From a checkpoint of a small transformer trained on Wikipedia.
Size: width 256, MLP 1024 squared ReLU, vocabulary 2048, 8.19M parameters.
Architecture: learned positions, no biases in attention or MLP, untied embeddings, normalized queries and keys, capped logits.
Training: a variant of Muon for these matrices, 411M tokens.
MLP neurons of a small language model. Each row is named by its layer, matrix (up: input weights) and neuron, and shows model dimensions 0-191. Each number is 500 + 50 x the weight over its row's rms, rounded and kept within 0 to 999. Numbers have three digits each.
Before each neuron's rows, "fires in" lists the words (lower case) most often at its 100 highest values on Wikipedia text that the model never trained on.

fires in: "and", "together", "well"
L3.up122:514595514529492438551504490556522520507498480502503464486551420458560471606509360632534551529450431598488457472462594562463485488506606491425459563637515562538472569521444468535513492570372531414551476514581487422464525430482519491501533413542504514489498517467532500534539617531534425512562522533470508529513494491502546500538527526473484468545490453551531480546462452466539576540463451464557542511481500504509533530394466456388593505576537447447511448500529448496615540505445493410413483587445471454482488537500522467442430555416516513587457492580434572485495486491543424537

fires in: "out", "used", "served", "outside", "played", "run"
L2.up326:490525487401511520488555547540444458396563410485487496440458547487519478463456432553432470501535561469462417518521569548477565488517435514557512450430502478525597471578579511581420551521434572508524530497464571478585445510502479545490606505564574536464434559519447508593465486451478472534510574545443524549500565461487496440416454520484536452495479466546469472454611501491464493575532504571542581452504494526601640532573554455444501511454473536506568555414453577457458512491551470458426523554551539440536475538559488536503523512491504445516596559544526580465560466530519585487

fires in: "out", "over", "off", "outside"
L2.up664:512495486426550569489544496477435434515475463483595576422452541563514477499605416555505610561580573539537541512588475475555498560530498424460451514474484487556548500445578464517548529452494502533553601530406522423483458411520502547438481434478544494500523477530437579541441484378510486592584475616461478503511386553480473475500452475522520609477516481565452455482488506559520461493617511525521536570520390560512528435473448473508467500552457527547537424428526534514489448469500556561465483525515525507460523463404476519481504526474517473547599598482533513494503509491550576588

fires in: "people", "000", "students", "parents"
L2.up5:556481527535511540543493459544484414599517597474535571484423480536501524537446414478509509499610402577493434494500458481493561478508487400570498501489466548479491405474411538506420514489475555380506400472540526590556494549492543487551467569546515473499510498453477471527510555431509466450461581594534481531473496534606509529417571514457511534431507583439425502428526490379447491564493528447515481579487357572602507498470504532547559574536390536496445463489632530473571463495470536516396620502445569542530531445536511456463467525514535578488423478507482493476460544421483437429

fires in: "and", "time", "that", "point", "only"
L4.up575:492483483520554467559512504555618395544478523436549576580468460474479565381556467549449494468477503485444476557400542513521424632460527501547562541494454601516544443555546479469487507471375551513567445556459518503540462470533455472492484477525401575551442545557460512540493536432470408529539524453490480475473506433545446525506474478520467469455599465486432543588416504518547577466427529503588491528521453547564479574459480560491586597474512450479408496474470522395493538457472574566524436573522487547632531566471461514471427519453493507500429498525512481461566546476534425555

fires in: "most", "time", "public", "government", "family", "school"
L4.up29:431542520498589513633515562410551454506461619447519439541509486544554506582580439530600515489528574481519546542561594564506522506538515457478456496476548595478452439586546486463483442518415484463472433512494535469392472469493529468542497501485462471491528476443543451530547401475419450523535506521500474418422500512587505402476519514621454483591470413487461457531455450491520516594522588485481520472395451476415569468592499444539543542568459463516600464433569506534516458448545566555392478471402546465524482562461550501438460524549462480417494396516475547434519508610507587560

fires in: "0", "there", "therefore", "following"
L2.up29:458483472458486450466509505503473502526529485493517488529484491553506516518518479615532457487458540527458406473542569530485539634549464544426562467447564495557428514526570445539521417457440481462545484567529518454461529541577539381497373487508446520456479520463422506461515556465466568500533447426438469491491477500515588474608526539535462434504451616440569433543479548515519481465498551458481429495506438671566493484440425492505412545541524506504492501465530529425504395513561417412488442481475459496507531496403543478523417495587520596512410498467534467491491519584462556541

fires in: "by", "a", "as", "two"
L4.up35:538515466469537514567507429487517477528505531439574536448487420472521543534469520491510451393485444448506518570477513470449517621503418574490454580487546563458573518522535537527472541541560484523539591566458459516434520513412478486446536442450440543442441574525485490421558475471528553469437502559599565522503500524608502595450471529550550527392615505480513505500602626519460461538594554514491437420523400501517506466495424482467510530433537474507520469421487508495531455403565569515493460554511459474509454646573558448474538488567448591435507527487504464436501480491526480494

fires in: "became", "response", "played", "responsible"
L2.up713:491578499383528549412513594487539482474513550548555499482471576437534582489467524472562567456503551513457511609529505455479452484556492511419463547565511377456481509441591525426480515540409463448489522462507490443554378528517605426435488490480421536468450527449466515464537506408547567604587449473520512517481438666562492464476556469474501489452582526515482488567579600460506575583497515483531558484448470464367425530510476520526500472514531555560499467444482470500505498499483479487433429455496539474459468518548471516543430425442534455481547517528500412567543402482519458525

fires in: "production", "original", "records", "design", "originally", "decision"
L3.up417:582494447488477477545545432507580504518418540546517546581450470526483460504514378427480550493438565512457478438535580493582432489541454423493540483418428530466392443525503386475516506523521540441423592565488490566569513501516522609571519514482508485504545418424552491527405497366555424492537463535550504527502510542467544570498553537491540552526472442470559492502525526524514490503477550514559508416628446498476442482560565517456458453562518482497487554514372514445506458454491460434354405485485527544583450562522494537453467438634470548479516558598529460565527511495573488453

fires in: "by"
L4.up411:521516514516636447540487490507527511530476537479486416486449421590425578501525508479457452472449453485456483432427481561620481595501469517508433606462507454495519512492568492457504537453499353619441486485532448489573521543489524558583476587445567586505590568479537525465484466450579513504384492579460507421494479479625501459581496488517505516572547519513527471460509498448523488520549509534553419482509470369438461444465556464507503499475529493494455587495514513423502416381529529434469482525464490501479429480548425467457414436512383546402517488401568437400498445516528444425

fires in: "records", "us", "as", "billboard", "produced", "production"
L2.up669:495584526548510521571466474469602550559513491469520467494489522576522481447550426522455556464437496588567510502543488518428463524466552400450529509527499429454436473452402487505635624456496529482577513430353433523460387518500495551575535480430604527565591392491491556425498469598566539603462390542538470484591589504540484505539481454454542522557568506515464494547510476541530558520528562477485484583568432570461515506592503444457474541536451449459459477575445462434485428487484466484472487614497558457469477510439458504589527456552480496578485550470468511464530556512532491459

fires in: "by"
L3.up958:460521500475509468502480550445563477446502501473550431500470490520444531509592490498521555460604567522516557429414534446565471542585591535525393513534508487570520484469492457496542527443461435627501464564525475439565526487474531538563468545483504566455493431489478508496541456554479520554445533444465537439465431440545421470486439475517461491574521480505533482499568621412570496466433445631542504440465555413448434437529509403518520520556453484523473557525430497443426444440575410483322440535499469489474486424517442508494486489561433521483508470537462554513512400531498417400